MLP neurons of a small language model. Each row is named by its layer, matrix (down: output weights) and neuron, and shows model dimensions 16-143. Each number is 200 + 40 x the weight over its row's rms, rounded and kept within 0 to 999. A neuron's up and down rows have the sign that makes its largest values positive.
After each neuron's rows, "fires before" lists the tokens most often just after its 100 highest values on Wikipedia text that the model never trained on.

L4.down199,155,230,195,191,131,170,211,219,215,163,201,260,210,236,174,164,251,223,214,243,235,183,174,265,228,268,153,151,245,202,217,167,217,186,234,205,172,247,197,167,211,178,183,157,186,205,234,254,212,223,247,189,237,221,232,246,186,200,250,151,206,155,215,135,254,218,171,221,168,180,156,254,219,189,180,180,253,148,187,217,182,227,294,118,142,166,280,217,200,189,252,245,231,228,212,125,192,156,228,181,195,175,239,127,265,180,155,221,172,142,194,276,172,230,257,218,325,196,161,178,151,180,262,248,240,175,223,176
fires before: " |", ";", ":", ".", ",", "°"

L6.down465,189,181,173,165,169,162,161,258,141,195,173,259,204,191,236,151,151,214,203,164,172,196,215,190,233,272,259,176,159,183,198,132,205,160,192,166,181,236,171,223,199,159,230,185,218,169,191,236,204,126,275,176,270,243,186,223,186,153,237,188,184,189,190,252,128,230,264,146,138,197,135,164,177,287,235,168,220,166,133,195,236,218,307,185,163,237,198,198,135,237,134,227,131,169,242,125,205,226,193,152,158,197,173,182,281,167,207,154,169,191,163,196,249,216,231,271,296,133,240,207,230,165,202,237,161,223,221,199
fires before: " |", ".", ",", " "

L6.down205,209,178,170,286,180,205,173,186,206,215,203,207,219,148,187,212,160,149,135,172,208,194,224,189,211,206,187,197,110,210,252,267,253,188,147,106,230,307,231,230,167,202,177,311,214,195,214,185,233,143,185,301,207,202,236,180,249,254,177,211,180,187,179,247,234,209,238,187,213,133,223,199,204,266,175,250,148,216,203,172,207,140,193,180,146,216,213,111,243,194,188,212,211,110,221,126,196,149,176,290,237,182,207,141,208,228,215,287,123,197,275,189,138,199,212,221,210,216,210,164,243,194,243,202,200,284,248,134
fires before: "N", "W", " |", "E", ";"

L2.down404,179,210,209,271,175,268,269,231,274,199,277,237,198,215,204,244,193,218,184,183,268,246,223,210,200,172,129,190,191,274,219,200,215,214,171,268,191,229,189,172,239,275,102,299,177,256,245,205,183,181,174,223,285,138,209,189,242,136,174,212,177,247,191,156,171,212,221,224,185,165,166,217,166,189,245,240,192,194,155,248,186,187,196,212,165,271,218,195,279,199,206,131,240,206,266,162,150,207,229,178,196,146,145,238,202,224,141,212,110,279,166,234,200,229,207,221,213,167,221,267,222,183,221,200,189,157,162,262
fires before: "mit", "mon", "mission", "man", "m", "ing"

L5.down256,214,244,248,264,195,123,211,165,185,185,242,223,266,225,161,245,194,123,180,254,131,239,191,240,137,143,198,267,115,219,190,245,186,213,196,264,167,236,231,295,229,158,150,194,218,166,222,245,180,202,133,140,221,162,133,194,189,226,203,219,227,216,140,203,125,162,198,194,186,190,185,239,174,169,109,207,169,179,238,181,181,253,197,176,205,172,188,235,242,189,246,203,142,221,232,204,186,206,246,132,153,193,215,151,226,188,252,164,151,86,208,224,192,176,172,125,194,223,255,172,190,202,249,145,162,188,177,222
fires before: "\n", " ", " 3", " To"

L2.down38,212,171,181,230,200,271,192,185,176,134,169,145,198,224,170,231,286,171,233,229,189,197,245,126,195,255,196,196,207,204,167,167,230,210,201,245,171,218,211,94,190,202,155,182,210,174,204,166,169,203,225,210,249,183,183,203,227,208,211,203,137,204,145,240,177,284,254,181,187,100,159,269,281,257,156,118,235,234,135,247,203,201,196,237,258,213,235,187,166,175,209,264,244,152,239,224,193,124,191,249,168,174,211,170,229,235,264,193,195,191,136,123,229,265,220,254,227,196,211,240,236,201,215,255,231,227,180,198
fires before: "\n", "The", "==", "-", "==="

L6.down270,130,195,175,230,162,215,147,240,218,174,173,210,241,213,192,228,198,133,146,220,126,203,164,231,183,102,275,182,276,220,204,143,248,177,228,151,138,164,203,201,209,200,142,164,180,186,215,214,226,169,194,208,199,200,222,230,164,194,172,241,199,190,285,194,208,223,199,141,153,170,175,195,204,237,253,232,211,272,150,247,223,223,305,168,198,189,200,209,188,302,198,215,141,241,241,205,164,186,144,231,240,183,275,192,240,195,191,197,220,255,197,209,161,160,254,234,243,251,200,142,203,128,125,181,180,256,169,171
fires before: " |", ".", ",", " in", ")", " "

L5.down106,190,169,206,132,104,152,228,221,245,192,174,237,221,204,180,248,179,206,270,205,181,251,235,125,196,181,231,234,195,245,235,145,212,124,241,229,203,174,218,271,169,199,230,227,284,178,219,206,189,128,215,180,147,182,245,244,243,138,252,217,183,185,226,159,212,122,217,144,244,190,232,138,232,252,138,215,200,164,200,165,184,232,284,162,156,199,164,227,174,210,277,230,150,224,240,151,264,120,194,155,120,147,233,229,207,160,170,187,191,119,215,201,164,175,233,162,228,172,207,221,177,224,154,210,167,184,245,241
fires before: ",", " |", ")", ".", "\n", ";"

L8.down288,176,174,104,228,184,197,206,227,204,166,213,173,268,169,233,216,210,119,167,165,218,196,236,188,238,84,191,173,250,187,206,212,192,114,264,192,200,182,161,176,215,133,206,252,273,205,201,177,227,170,203,260,195,217,158,174,255,237,281,280,110,250,235,212,181,173,204,246,122,156,233,117,174,175,237,226,177,232,235,245,171,166,181,247,236,263,274,171,154,248,201,151,190,229,193,177,195,202,187,124,148,138,155,179,222,247,218,297,237,218,252,120,170,204,157,214,135,245,235,265,157,223,238,272,231,233,176,229
fires before: "s", "ight"

L4.down378,107,170,194,189,197,230,158,161,169,227,200,228,152,257,174,142,232,199,161,234,261,178,83,237,220,209,202,197,216,182,167,172,186,260,175,209,186,161,253,144,139,199,192,130,195,188,174,191,159,222,213,223,308,230,177,242,166,180,191,223,159,190,79,208,161,306,189,176,133,141,194,244,159,243,177,226,185,218,196,224,209,182,212,215,211,195,245,281,200,255,164,201,121,143,199,222,185,200,156,142,180,177,155,188,264,179,160,227,277,201,174,216,291,182,191,200,209,243,197,198,225,239,226,187,271,253,151,180
fires before: "-", "\n", "=", "P", "A"

L8.down480,225,306,165,184,188,175,201,180,200,223,262,211,267,177,270,241,190,122,188,169,177,197,220,144,183,218,188,122,207,172,132,263,158,204,160,205,201,262,150,192,257,213,204,189,152,221,207,194,254,228,176,157,162,170,267,268,288,205,218,243,206,141,191,192,191,200,202,183,200,119,160,185,149,222,235,190,234,266,186,212,146,197,258,234,151,212,156,170,216,238,139,252,188,232,182,191,251,187,144,197,172,181,231,219,227,216,182,179,203,186,207,235,108,261,182,186,200,233,225,164,211,189,138,228,322,187,209,152
fires before: " |", ";", "\n"

L6.down12,231,148,175,233,193,218,190,198,215,170,154,243,177,252,226,186,221,214,232,256,241,216,261,139,158,229,218,181,97,242,212,185,187,181,258,198,279,262,234,263,159,158,120,241,225,178,201,194,135,109,213,171,169,217,198,216,174,188,202,263,151,154,316,172,225,225,184,138,232,185,251,174,156,169,195,187,133,250,182,197,231,246,177,202,171,217,168,257,277,254,215,197,271,269,184,151,135,142,212,116,150,192,257,180,224,257,173,252,235,178,168,184,195,235,213,181,154,184,161,238,197,184,211,215,199,188,202,201
fires before: " |", " ", ",", "."

L6.down483,196,156,166,173,207,237,239,134,215,192,225,228,153,215,171,180,230,216,167,208,151,229,135,128,113,144,105,140,163,217,147,209,204,215,185,262,228,235,255,294,166,200,181,241,192,222,221,211,201,165,205,231,218,182,244,156,260,239,108,214,159,85,220,193,206,147,165,185,252,173,243,250,168,201,195,229,261,167,153,222,279,227,268,260,216,230,164,235,172,240,198,189,229,187,279,169,193,191,198,230,219,223,212,205,173,145,161,234,243,154,207,254,160,131,251,202,202,172,219,164,217,147,118,191,206,147,180,180
fires before: ",", ".", "N"

L8.down202,207,231,181,197,183,166,142,210,288,153,255,190,216,148,135,185,163,245,220,190,211,209,173,223,226,201,242,182,169,217,227,253,180,259,268,161,208,183,207,219,166,158,224,193,188,196,148,172,165,223,137,180,212,134,124,252,166,179,217,125,180,190,191,249,215,199,185,216,153,207,239,209,239,211,217,143,167,106,198,245,188,190,161,213,219,223,205,164,150,235,304,151,303,191,159,252,194,229,213,231,225,219,164,239,171,189,134,136,110,241,193,231,257,216,199,293,251,238,189,190,165,184,252,166,223,215,231,187
fires before: "it", "ru", "ant", "lu", "ide"

L8.down503,176,249,240,210,189,232,231,189,186,197,176,212,199,222,222,166,190,211,274,199,139,241,238,181,188,144,237,127,230,153,207,203,171,152,120,204,147,215,206,206,186,206,173,214,195,261,247,232,232,168,220,195,260,237,257,207,227,179,153,219,173,152,176,153,134,190,178,237,213,95,219,171,170,243,201,188,124,241,238,228,256,247,234,221,215,141,212,273,140,231,240,206,179,148,228,222,185,253,122,196,196,235,138,161,164,225,162,233,145,203,168,223,139,207,147,138,197,179,180,185,288,194,194,305,237,260,236,162
fires before: " |", ";", ".", " the"

L4.down468,214,178,160,212,187,178,171,158,232,165,330,125,202,135,131,216,179,118,257,170,177,230,146,255,218,206,164,220,235,182,115,230,152,176,204,156,200,196,185,204,186,156,283,179,199,145,257,201,142,157,161,148,190,189,191,219,267,217,226,191,179,229,194,198,216,243,226,185,210,218,311,223,241,219,202,192,103,174,191,146,176,213,97,173,162,266,292,215,173,223,208,200,124,188,232,168,241,138,193,194,213,230,158,210,219,198,152,198,163,175,213,240,248,205,212,203,207,220,241,230,165,155,207,231,252,179,187,250
fires before: "or", "o", "it", "ri", "ide"

L5.down299,219,222,128,299,203,202,206,266,192,241,183,188,190,234,191,200,204,142,154,279,201,159,110,212,188,172,217,264,156,124,159,295,181,196,265,240,151,233,116,189,216,176,147,152,240,203,202,236,232,154,221,171,207,240,179,167,254,205,219,275,144,213,208,226,219,170,194,128,218,201,198,271,193,218,185,201,144,165,186,238,198,262,206,182,180,225,217,223,234,204,203,217,229,169,190,202,117,212,211,231,187,231,125,282,204,184,234,250,269,150,200,135,165,212,181,170,176,229,147,205,200,135,166,202,205,183,199,222
fires before: " ", "\n", " 1", " 0", " S"

L4.down251,187,176,148,222,198,298,184,172,207,189,202,187,211,233,237,164,158,206,210,222,232,204,210,176,153,189,194,208,195,200,215,179,254,159,235,205,178,181,308,178,186,203,241,266,160,143,226,237,246,202,180,209,159,194,188,328,235,135,277,185,256,127,198,184,204,162,121,146,159,105,158,205,308,250,176,194,276,221,178,250,168,191,202,309,171,263,220,193,170,195,112,205,246,254,163,216,204,201,231,161,202,195,183,261,320,194,103,203,143,185,135,135,272,150,200,211,199,206,163,131,207,218,225,177,174,229,180,187
fires before: "\n", " |", ")", ",", ":", ";"

L4.down82,188,161,220,135,179,239,221,220,156,214,201,261,235,259,185,189,224,187,287,183,242,244,221,223,152,258,150,240,242,185,167,134,204,231,218,158,253,207,234,162,234,197,241,256,163,207,173,181,260,210,125,112,231,278,266,214,223,128,259,180,252,175,226,198,167,159,145,226,209,193,174,167,197,142,261,167,224,205,121,189,244,276,219,216,104,269,136,203,242,208,183,232,206,155,185,201,195,212,179,194,222,206,166,253,176,210,140,163,153,197,165,203,182,191,246,247,275,135,172,187,258,221,191,233,196,193,214,163
fires before: ",", ".", "s", " and", "\n"

L6.down325,242,234,212,196,193,215,109,117,259,242,153,259,153,222,235,244,144,225,169,208,169,177,149,157,235,268,218,254,169,246,181,178,267,162,241,128,200,274,149,242,163,218,221,192,184,187,196,181,167,177,225,210,188,136,178,214,171,261,187,123,184,179,191,130,151,225,203,200,128,178,168,218,128,241,206,199,197,150,207,221,192,245,264,170,222,226,214,209,195,231,176,171,292,135,223,191,277,168,218,124,131,166,186,239,184,201,229,148,221,220,183,273,140,285,251,164,252,128,212,177,253,180,214,180,260,251,165,231
fires before: "N", " |", "°", "L", "s"

L8.down235,208,174,201,167,145,238,269,234,268,212,242,215,219,185,139,195,161,259,145,215,243,202,145,180,225,192,246,195,194,204,241,245,129,197,223,221,207,151,156,164,161,162,182,148,237,207,194,211,177,222,156,138,173,178,169,146,185,184,189,284,215,194,157,197,245,252,189,150,227,187,151,248,195,169,266,136,219,198,187,167,182,202,276,257,159,190,131,170,249,202,189,208,278,247,171,203,260,184,273,206,183,240,169,119,260,143,120,150,236,213,213,232,149,237,196,223,203,211,212,232,164,241,233,207,194,220,153,188
fires before: "\n", " "

L5.down144,125,195,238,163,172,132,236,139,167,183,233,191,208,161,168,145,178,251,195,195,207,167,184,200,227,252,124,192,113,153,198,150,188,193,275,248,185,170,238,157,140,155,208,203,158,220,136,210,246,200,223,234,240,224,163,206,167,278,208,169,179,270,195,202,196,256,271,257,166,204,215,177,184,177,215,212,191,165,234,199,108,248,217,235,225,208,164,217,312,213,163,247,177,221,129,222,279,232,161,188,197,195,240,213,213,181,153,265,211,234,271,224,222,188,217,225,270,256,210,209,167,168,131,200,140,213,155,218
fires before: "ence", "ist", "s", "equ", "red", "ent"

L2.down161,273,283,206,217,182,216,181,267,196,195,79,269,182,169,158,127,214,243,170,198,266,226,178,229,206,154,310,262,146,236,156,263,242,186,256,213,195,171,250,267,166,242,173,132,183,202,196,210,175,194,205,174,199,136,142,242,251,279,212,186,209,207,180,197,191,237,131,163,188,236,103,180,172,250,163,216,192,181,162,187,246,230,154,150,137,197,156,207,200,232,240,164,201,173,208,236,157,213,151,134,185,238,197,187,183,174,162,158,173,200,183,189,218,244,184,135,167,167,236,173,210,218,159,232,253,161,190,238
fires before: " 0", "\n", " ", " 7", " 1", " 2"

L8.down422,261,186,142,217,248,161,183,167,216,205,235,173,206,188,285,168,178,238,208,154,175,119,126,237,140,146,223,235,151,182,197,227,199,144,206,162,179,194,212,168,234,207,151,259,178,183,235,239,189,181,258,208,164,241,221,158,219,188,134,208,216,169,192,235,176,198,274,222,137,148,220,244,129,209,176,190,206,187,262,253,215,225,146,238,229,252,215,230,212,153,169,308,146,198,177,166,247,178,151,143,171,151,191,174,206,230,200,256,201,244,222,113,196,183,216,214,277,210,185,189,139,225,179,198,210,151,211,128
fires before: " the", "s", "f"

L4.down169,201,150,204,161,183,222,251,267,163,188,189,243,211,270,117,234,194,178,268,219,226,179,240,275,161,178,204,249,238,160,77,164,215,185,184,181,257,192,179,226,161,180,201,153,185,156,183,199,229,172,238,215,183,210,218,196,300,178,245,161,164,132,260,162,282,237,201,204,200,182,230,277,217,257,218,199,206,173,242,154,174,172,209,217,220,281,280,177,175,178,275,228,227,179,236,182,170,117,230,266,218,191,155,214,192,169,167,201,238,160,218,209,168,169,175,251,187,199,232,227,135,194,169,199,203,273,205,226
fires before: " |", ".", ")", "}"

L4.down347,202,205,166,185,221,245,307,165,151,200,219,157,214,165,195,242,158,221,254,129,169,199,197,240,163,135,159,275,206,175,219,242,188,223,132,254,190,200,159,192,204,261,185,195,233,243,188,155,279,196,224,174,254,235,166,138,259,243,229,216,198,238,222,188,176,174,127,140,166,167,187,227,117,205,200,222,208,208,191,286,235,228,199,152,153,207,214,149,222,163,258,200,241,195,233,172,195,223,193,207,148,249,269,239,250,221,168,248,128,225,165,152,218,235,152,129,221,188,299,214,229,166,150,253,165,158,197,259
fires before: "mit", "mon", "mission", "man", "m"

L8.down187,217,190,200,286,241,266,230,231,156,203,199,232,217,153,222,204,137,244,174,273,190,190,253,189,246,100,255,197,261,143,232,236,219,139,201,203,214,196,224,284,187,163,189,223,240,172,92,220,226,193,138,191,268,171,204,143,211,248,196,260,193,150,192,161,164,248,216,210,186,178,266,168,245,178,207,174,199,204,205,183,136,149,251,223,242,238,244,214,200,194,194,270,184,180,214,244,161,188,162,227,242,196,180,203,194,198,205,231,210,131,231,198,149,267,318,287,91,173,202,124,228,208,186,227,197,139,184,112
fires before: "\n", "The", "C", "-", "S"

L4.down48,172,202,216,228,199,184,185,200,242,181,280,155,223,136,196,174,191,289,230,252,206,202,171,194,175,217,225,225,251,214,223,138,234,189,254,140,228,231,269,165,176,219,131,202,218,197,199,254,250,241,214,217,208,191,217,188,242,217,190,181,225,142,199,183,217,212,244,247,189,197,221,232,179,222,200,167,239,201,201,181,157,182,234,192,224,162,234,183,102,282,163,223,181,237,217,159,247,278,239,180,168,224,262,171,248,205,159,160,242,121,215,265,208,267,196,275,194,201,175,228,252,230,221,234,191,263,171,161
fires before: " |", "%", "\n"

L4.down296,184,144,266,225,236,267,192,194,247,159,144,231,207,195,213,182,163,170,161,180,174,169,174,200,155,203,190,158,146,141,165,225,183,199,221,159,137,243,210,161,240,201,145,158,226,156,230,290,192,173,211,221,246,213,259,234,133,112,155,203,263,188,183,259,153,191,233,206,214,180,270,217,166,225,168,183,161,254,137,231,200,162,173,238,233,241,204,167,212,96,221,241,218,218,261,190,165,210,212,146,118,167,244,155,153,210,203,256,193,276,192,137,206,245,170,159,233,211,140,224,191,289,342,164,249,227,196,257
fires before: "s", "pt", "ep", "tt", "ia", "ine"

L4.down50,174,197,233,280,160,219,135,181,146,226,205,234,135,200,260,183,216,190,176,130,121,215,228,131,214,237,156,137,241,189,229,159,171,166,171,199,193,206,244,186,230,212,237,244,191,139,188,232,196,245,197,255,287,165,257,240,263,241,179,191,152,207,204,230,245,184,197,251,237,104,152,167,189,256,171,156,201,201,207,173,184,174,145,156,129,172,196,211,191,237,48,265,210,132,196,211,154,201,204,247,209,159,230,200,244,237,223,179,202,204,240,90,191,216,196,270,215,248,215,247,228,208,168,180,255,231,185,204
fires before: " |", "•"

L2.down398,155,188,240,286,226,226,204,174,203,176,221,162,185,204,273,227,259,195,174,265,293,231,247,216,211,173,231,167,100,174,235,157,186,179,215,210,207,192,187,201,232,198,157,243,134,214,260,214,187,206,240,196,212,170,230,208,169,159,215,203,109,143,135,177,233,212,175,223,113,97,176,247,192,130,187,217,202,114,230,178,144,229,227,277,275,259,221,230,225,191,214,226,187,203,237,222,215,170,161,279,159,215,188,172,185,238,247,170,208,198,184,230,186,156,219,250,240,190,228,180,188,141,253,175,200,187,186,223
fires before: "\n", "---|---|---|---|", "ver", "-", "g"

L2.down170,202,194,198,183,233,139,238,268,241,232,185,160,144,130,183,177,212,303,170,139,250,179,180,272,168,235,250,159,155,217,169,177,200,210,203,263,199,120,115,225,179,197,171,177,248,241,205,219,238,219,170,257,206,245,186,153,240,233,229,209,190,123,161,182,170,214,189,211,182,196,230,162,192,146,228,153,194,163,228,229,128,208,254,243,237,246,211,206,209,219,187,170,185,218,241,228,182,143,167,204,199,202,143,168,190,165,231,230,167,240,201,133,240,280,173,239,199,123,165,206,215,207,269,253,121,173,217,124
fires before: "\n", "C", " "

L6.down419,224,146,145,265,217,170,244,188,206,234,111,217,136,261,212,244,248,201,198,227,182,187,165,156,139,123,232,191,223,196,195,241,248,186,235,290,225,149,181,218,251,248,233,196,218,196,325,206,165,130,188,258,141,234,208,240,190,161,194,241,217,153,238,145,143,182,120,147,147,176,238,245,202,208,250,173,216,225,160,152,202,193,290,229,196,243,226,289,171,184,166,172,231,240,136,223,241,191,178,230,187,202,257,192,173,172,230,136,216,289,166,154,274,186,254,119,215,218,197,208,207,202,146,164,180,211,178,197
fires before: " |", ".", ",", "s"

L6.down37,177,183,202,227,140,227,225,195,173,282,127,170,203,271,187,140,180,264,246,181,155,181,153,232,208,205,233,161,187,190,192,202,188,204,199,219,202,224,231,214,239,242,162,208,176,132,275,249,235,167,216,122,200,231,239,201,166,229,202,297,153,177,288,245,222,129,94,231,156,108,110,183,227,209,180,240,180,151,212,221,167,204,188,250,242,165,201,212,200,164,184,155,304,203,265,212,186,185,247,273,191,236,239,133,188,147,126,241,268,190,181,204,201,260,229,200,160,199,239,176,207,198,185,173,216,148,243,206
fires before: " |", ".", "\n"

L8.down328,143,197,186,202,142,209,173,244,229,180,202,222,178,170,226,193,149,247,135,207,283,185,261,171,209,253,194,195,157,199,156,240,195,223,194,189,174,182,151,237,183,147,188,199,236,201,232,215,186,117,292,193,244,219,154,192,129,178,205,135,180,184,257,226,259,267,198,213,131,262,177,251,278,262,245,164,212,177,201,220,169,196,297,115,181,172,249,189,171,265,191,247,200,141,254,197,222,214,211,176,145,204,161,225,236,237,237,178,230,208,201,191,170,174,212,252,260,167,93,148,238,105,224,186,211,129,249,254
fires before: " |", ".", ":"

L6.down362,189,202,202,137,233,186,222,210,222,153,169,260,180,243,242,150,166,160,219,249,128,212,307,132,187,282,252,212,194,144,206,245,185,252,235,126,263,229,223,279,199,202,165,159,171,231,158,178,240,179,213,205,185,228,169,162,263,134,181,226,280,242,213,215,216,177,123,189,248,232,170,209,230,226,170,223,169,182,212,197,218,232,180,186,225,308,159,195,209,213,184,162,193,209,198,225,191,84,235,243,177,223,139,270,203,170,175,178,176,103,138,200,272,177,220,228,213,194,126,193,239,175,206,212,216,217,256,166
fires before: "\n", " ", " 0", " |"

L8.down198,240,197,154,213,179,223,209,195,251,201,199,217,191,207,144,266,117,243,225,208,207,201,290,117,192,265,194,192,238,223,174,188,184,195,144,177,196,280,255,218,147,297,164,245,168,215,201,185,210,168,238,142,222,255,145,195,158,208,229,193,209,203,123,212,186,203,247,205,205,110,222,109,171,165,213,144,230,174,206,251,196,160,232,206,182,214,266,139,202,217,268,157,143,196,241,202,187,205,196,178,241,199,134,220,255,242,279,225,234,187,174,231,202,259,275,160,275,195,216,181,229,174,189,236,269,167,224,252
fires before: " |", ";", ")", "″", ",", "."

L5.down346,150,217,189,153,232,230,248,217,289,173,178,282,146,230,123,226,234,213,265,162,262,169,201,177,204,195,217,196,182,205,264,226,238,133,193,227,229,232,195,235,177,223,166,275,131,256,211,202,188,184,145,196,249,267,129,151,211,177,160,177,231,143,188,207,167,246,161,209,167,165,231,199,259,212,101,164,248,253,169,182,242,207,231,293,216,217,204,191,198,209,170,179,226,207,165,152,219,214,227,262,180,110,201,219,273,177,213,265,151,206,113,223,230,233,209,218,182,224,186,233,201,142,222,185,152,195,164,162
fires before: " |", ",", ".", ":", ")"

L2.down354,227,254,291,185,154,202,220,215,159,210,212,218,209,167,217,232,177,229,205,213,160,196,186,129,317,210,173,157,235,256,209,165,204,193,199,154,209,184,197,173,209,227,183,223,173,216,178,281,276,167,229,284,244,198,169,181,208,195,295,236,262,135,158,154,141,172,158,268,138,195,191,227,213,221,192,122,200,153,231,216,149,221,209,190,266,144,288,248,202,226,185,194,219,213,256,180,176,196,178,218,185,247,154,159,216,235,132,161,182,121,235,188,220,238,210,216,166,224,266,142,230,157,174,171,201,191,196,193
fires before: " |", ",", "\n", "–", ".", "–20"

L5.down455,175,259,201,189,156,204,180,204,178,295,207,277,181,239,279,232,227,202,140,148,151,233,204,177,164,164,188,201,194,141,166,142,223,171,246,174,185,249,213,180,194,150,211,201,232,126,250,246,215,203,230,251,190,171,224,233,141,246,192,261,194,210,187,165,196,198,238,154,214,134,167,198,153,259,188,221,214,213,166,151,193,247,203,250,159,119,160,191,178,230,169,231,261,102,176,199,238,152,274,210,226,153,235,161,245,179,147,215,210,233,212,223,179,238,197,250,222,234,137,266,207,113,161,219,283,237,206,170
fires before: " |"

L8.down140,218,161,248,168,183,283,243,234,261,228,281,216,216,174,151,229,201,144,231,164,215,206,216,147,239,228,256,250,214,228,216,263,191,183,257,187,196,251,199,194,217,237,258,261,207,146,202,174,201,186,209,116,172,249,172,222,233,158,204,164,206,192,183,217,145,206,160,257,191,207,156,218,208,244,204,191,198,178,227,175,233,267,110,219,211,165,170,209,154,157,231,273,160,194,245,199,230,188,206,177,143,170,218,214,218,211,181,158,237,191,135,153,272,168,179,189,241,162,180,149,268,213,133,200,179,156,276,95
fires before: " |", ",", " (", ".", "\n", " Col"

L2.down451,307,276,208,226,248,275,144,218,249,161,215,174,226,143,151,158,189,256,221,254,222,251,149,183,224,155,183,261,156,163,174,217,196,177,171,170,135,203,217,221,175,276,195,212,218,203,206,180,162,173,262,183,202,198,271,219,189,290,233,174,216,181,196,225,256,230,140,221,200,168,220,220,213,195,231,177,151,97,217,220,198,214,83,251,154,213,224,238,90,221,199,216,191,157,197,181,252,140,242,164,222,197,148,235,204,261,164,250,200,212,228,210,160,209,188,199,258,174,172,147,180,212,253,189,248,265,152,169
fires before: "or", "o", "it", "ant", "ri", "hen"

L2.down407,149,209,242,241,203,229,198,252,216,243,219,131,195,140,158,176,199,227,176,220,140,207,191,189,179,208,208,215,233,228,179,174,180,206,210,152,149,164,137,170,185,214,176,239,176,184,290,183,225,182,191,223,217,231,202,234,152,249,178,254,204,181,136,212,173,351,178,176,230,214,197,307,255,148,232,114,219,186,193,145,233,169,157,182,273,212,222,179,226,188,229,272,240,173,196,146,124,210,158,207,276,156,199,240,236,202,152,170,205,196,187,216,148,183,279,202,212,170,171,110,186,207,271,204,224,146,262,241
fires before: "ur", "an", "e", "ne", "se", "st"

L4.down227,170,260,208,167,123,176,233,239,207,186,160,170,257,175,257,286,181,214,178,219,204,312,229,143,195,217,214,190,186,149,195,271,193,144,176,144,254,155,174,134,216,190,194,235,143,199,265,258,181,213,210,271,206,159,223,243,142,239,220,236,183,246,194,144,191,175,249,201,128,238,220,250,192,200,132,244,177,215,183,211,201,177,187,225,279,222,223,119,86,194,213,214,286,160,167,208,174,148,187,230,187,219,160,200,220,208,189,193,204,210,193,254,153,213,220,241,241,184,293,244,195,195,204,200,250,236,242,238
fires before: " |", " ", " of"

L8.down5,230,150,210,226,170,192,196,243,186,178,213,137,113,169,181,186,180,224,229,176,175,119,162,208,185,139,242,129,172,259,203,217,116,202,102,134,264,227,254,201,215,246,172,143,264,251,152,226,140,269,227,174,178,201,244,215,128,140,178,262,252,253,242,222,192,183,212,204,234,183,226,223,218,120,230,201,167,167,156,148,238,229,244,224,198,289,177,131,217,229,193,173,202,262,215,189,236,244,269,205,149,235,181,254,208,251,229,165,209,187,184,178,153,197,194,227,258,184,233,161,194,235,165,189,163,182,192,165
fires before: "\n", " "

L6.down345,206,189,103,277,221,230,196,243,230,235,169,239,157,160,200,219,232,199,280,213,95,201,183,260,136,202,208,146,201,211,222,189,192,205,204,195,259,254,234,149,183,86,181,220,220,185,146,198,184,278,199,214,153,160,290,282,204,217,147,204,181,192,252,144,174,228,155,237,250,186,265,165,212,216,241,167,220,197,148,214,184,257,250,174,200,188,249,200,174,244,233,202,215,260,98,205,240,193,151,212,227,156,203,244,187,167,276,174,231,167,140,155,230,183,196,196,215,143,182,175,205,210,143,227,229,181,181,155
fires before: "\n", " He", " She", " In", " The"

L4.down38,193,149,163,223,145,193,176,280,212,246,163,180,187,170,236,200,168,126,143,221,160,175,203,239,227,219,158,263,207,263,166,192,230,216,246,219,181,204,283,155,276,261,263,221,181,194,176,257,262,209,193,238,212,188,160,179,202,200,169,252,164,197,148,217,208,264,243,177,288,151,209,234,197,242,178,188,233,176,262,246,215,217,238,181,183,193,184,196,95,161,123,202,199,167,200,159,246,180,245,157,195,287,165,128,191,191,175,283,144,200,119,130,247,267,241,191,189,250,197,185,188,168,199,147,206,133,188,224
fires before: " ", "-", "\n", " El"